python train.py --n_head=16 --activation="relu" --tie_embeddings=false --optimizer="muon_variant" --warmup_steps=200 --train_tokens=312100000
MLP neurons of a small language model. Each row is named by its layer, matrix (up: input weights) and neuron, and shows model dimensions 32-127. Each number is 500 + 40 x the weight over its row's rms, rounded and kept within 0 to 999. Numbers have three digits each.
After each neuron's rows is what it responds to, as a language model described it from the Wikipedia text at the highest values.

L2.up297:484576482561482492523479515490548454513410601485485544482448495447500471483479555489549474562509496514543431497471426485509476592492473533504534418518572533505544495511471476492514569525462505607525463570562492537467506464536474510469510540515507485484503504569496586489508511530472457498
Responds to: Nationality adjectives, name pieces

L2.up52:531592531493503408582465510520535460434518499562451589531448496554443528554503558512498500417487510470482454559510449577547502518461490545455489456490485515540552555521495443437434495519508494464474492528447545445568505470507497444471544480530443464467562458500486430506459505479529507490
Responds to: Time-unit nouns

L6.up303:554495562507423474484472468516479507489560528511470460500416500534461490500496437498469494452533423543434512545532506492382517492582457456534513495532521488506504504466541447492579497464507506485449563505544484505538540462520534536516511468458520502435515538508479551525536477524491478523
Responds to: Time-period nouns

L2.up298:444458448522482526454510516541525532521554480487470456457503433374466473477508425474514499575521483487447494563563479458530471572502524461505459484486436436483533511523511505470518543479605428511552446526527492503584538423484447505443508492510601557486497499536492498456506515433533507466
Responds to: CJK name characters

L8.up690:550532482500479451450483587529507448506449481501528444455507501579552481527610475523484529525496522488484441489480530546437504545445559479465464554534515455594499545478480525536507501487523510417480450517507555489490551476534494436476442513483450547469549478549498487545494440472448528495
Responds to: Table zeros, post-subject words

L2.up376:537516485536464487542515539513453484560467525574547458515551479465496537536507471459462561529488529487503501522495447552438500520488565504522493509395538430473498499533469424541495531486474471566557501544546459463548523552554411514483528519485491477444518516553460512489544508458459500610
Responds to: Direction and name-start words

L2.up141:489501518473497581497492511517531493452525501558550513502519537505518476510524505517486503469523531596480486534450425456446510489537480437496461426528495504555560458467516527549486491477482522447455508504476496457575480478457535498471519566540494536448511454468551522518475575532433528432
Responds to: Zero digits, word-initial pieces

L8.up596:527530501512466533494453542596501460545519456567509544485432532500490469500536560473490515476525575540527438389537549481465635546491474549516493520539517519488464549494482506474489519480515501493464536542456590495546504509480460536478458599544531520476522439539456520460453528469471450530
Responds to: Main verb after subject

L6.up50:531524555545450500476577492502508481568483506544503595472556509455450580499486476430492531444500488580513467467537410501422453497566544391455530500555586511464521523451424493481501546521500583522517495451472530522457519467517533435471473480550414508535501445541491524494501405465449536517
Responds to: Mid-word fragments, coordinate gaps

L2.up568:438488473434494443478446478529408508522531516483535501485462476561415513486511534537486449430570491535485463423485443495367433565543552444437519470553468499488503573466465466510505565457561517429506477555493566506532449466450521478455453563449487566485471508539484526439545585507471499520
Responds to: Clause main-verb slot

L6.up61:506520579492578561521520534518523448507503529491458396564499586535552488434568481521432536486421597512506554442506541527496512521497544478508512439492446532533456529474548527482518514491431478520544502452476522514570508518491476521511496478457555546476461526534479513519531528526447546518
Responds to: Compound and directional modifiers

L2.up100:515509499518479507568553491513500448496415415484480545475529475469462542479531496543551494565514473499493508458543460546503462520489502503504469471486650526461494459523491418511468496437458502517515508500396513581466450493484433483494538581482461532480463623498496488471429511437533454480
Responds to: Word-opening subword fragments

L8.up568:524555418526472517509476603506536433492474422513476515526464543504508542460462482457518484502454426472539497597503528517425411422494580495506512514483551539478509498506520545502398499545500538527488529559429469558562551470486481464530491507477555554479432556478486473490545550501491436490
Responds to: Mid-word fragment tokens

L8.up158:506510520488535548511411560454532531502541465505466463445532464497580595538532429508542522471467561504527487540524573491499392421402489482514520544441513452495511536529481555487504529522458521531510496437482540526517480488470431502484535512526526500511438408459509518481534493465541503550
Responds to: Fragments and markup tokens

L8.up103:549468459513523509530528490484517489433487487501560510455509446456500498468484492508562485465456523405541554458484483490412355449513532460491513463535542479467486471489510534499481485564450483478523495422485503560526447562539527473509466441442595529454553556496527475400529455569523439457
Responds to: Infinitive/modal and word-start pieces

L6.up712:483572557534498499584483553534419481491520597502486487392544528480502540494511558434513528531534511490474499488462443448554440484512559548558459494471552529529474491478489484501458487498387538557450478494524531527522540501549480522477485492620478519535485501498529517417491467553507514501
Responds to: Digit zero in numbers

L6.up670:541540585472538493481569500489486539473546549543530477581501600546515552509519536517500509508501548569499453481538520447492523520530489534526514486525557559513487461504498475507511553472476538459492489477491515492594502495418507512437469462572546589535444498562479487469540540518582513532
Responds to: Naming words and word-pieces

L2.up696:512561590504548488524531504473492486515490505507488452470504523446562535545486508492423540565474561470429472542511516552480498524528476563489449468445435484552555423567450483495483498517478486453576558449429473494562553504504522433525429450532488486508562510470482511503521511554594543492
Responds to: Word-initial stem fragments

L6.up262:517479524508529516542445486501478437535575414465557505399506507573439509411441495506494509528468469539511542500458442524510490549450434511547476494550504463468526495459512468554410568560442544529497492558459610590521433537504447492552553516543514501526526546510541460531538503503445543512
Responds to: Auxiliary or adverb before main verb

L6.up27:515506514599511539458535470494480515514519528452483497544476480483553493541441437469433486486560488506475433460521518583466513413491463472455577448466603495489480523382502495520521418481478452525559507511492568594417490569525492398546483493518430583485547485503513517485506559441560584535
Responds to: Event nouns and time adverbs

L2.up405:562474647530511476495473524472472493489460530574472464520533477508481529464455403558538515561508531436508417513553480495472518486531574548446532422500561568463560481455497556455534521434524494511521480442490489501521600485528588451522459472525509435452545504451566568517502492494490561431
Responds to: Word-initial fragment pieces

L8.up238:440478512442513493476508522570475482526570480535476506463441517521527503503476450487578533451555453504554501562497434532484491498487500459468520436518490534429504490477488435469449529483483496477468465494527454556520523498525518528447490458483475584424539501495559469548514464483501493548
Responds to: Word-initial subword fragments

L6.up250:420529436515472512525595524456532520431526559449491525551449504475466528507505532524544489469515418494498465487457561413474503511583497493470542491491477516571521469549492467469485496528503488497462498522538538561466491430528472559550524511496526523533562492495496528576550448468472479545
Responds to: Nationality and state adjectives

L8.up358:491443506510467610472469537557550504536505429552446509479514483477505553440556464519490410480524492470444555515475429421570485486429419507479502459529456613479523501469458487537435470504476546531545490508443444522524492564509541505518482534488524449453574449476443518452481487488487535508
Responds to: Opening fragment of split word

L2.up484:524496477529541518575451434458434543423525506508503492464548466518580553514490558500509477508576497487502590509460468505569517493485490472520506515424588511460445511480515451451470516488493482510519530530459454511493467475488450527500359588507500457514479473509525526467461550530546523449
Responds to: Abstract compound head nouns

L2.up381:501568481564475587539514488525577463477499437535524499464540554479485516583571459478470475525440485503436487437494513481469481498520568510490500423573508477524573488497530523541502467483523453499465520534554476477483508548507426497475513446410459448529469498550566483455510442473480483452
Responds to: Word-initial subword fragments

L2.up254:576534488465440433506477496459571517439485525489485532504528520496488494496484481487534511490576557557530478482484444494515577456477424502450464460486519521494542523531408474512522560447577561454506491512497516461471468477563468495481559471540538441465496459511526494542501546549492466440
Responds to: Field or label nouns

L8.up654:570524468469439501559442459531506480482528481480479495426508495552528537454505397488490477497428483537510482523551474483424487548482477460428526420535435528470509533540447510509523483511463578470464461470516474478453492491489459503558426546497498469489479476523552467583539481535495518549
Responds to: Time/place preposition setup

L8.up469:555501561553410576438511575428504499525516483553474541490510484480489475544478492540424457531504491462459537480525501440488498445537504575475521516516444495540493506435494603456512485523519457421515569475499478514515465539485513489505525470482461449532558515489562424444483492541496430478
Responds to: Mid-word fragment tokens

L6.up246:524486476506442519501470496646455518557513541536513458464507545427462503527455534548555443495549508541499494489508516522489486596551562478567518482517455479482466561475493522511518502501524481459538521501476547522543459471509434519579494441436487494470611467492478462497524534498475471432
Responds to: Sentence-opening time prepositions

L6.up282:511575558491516542458568488527487451468461479522419541491504438507457519546569503523465598456584490551423455502526522442530508522490494494533533409493503472534505436554526504499491491573438464505480493550490504568546547505515495532521526483459504510492520490511494557512419507431510530559
Responds to: Ordinal and rank words

L8.up625:510503456474486597485492542587557505466468484465499502554569468499562521540608480457565497535507509532508475536469514471467491538543483446507558452534473486458462497507451425433458466491446531525485558516419474492603532537469515499546481490513466467504523511547514585509523620514546487554
Responds to: Month names after prepositions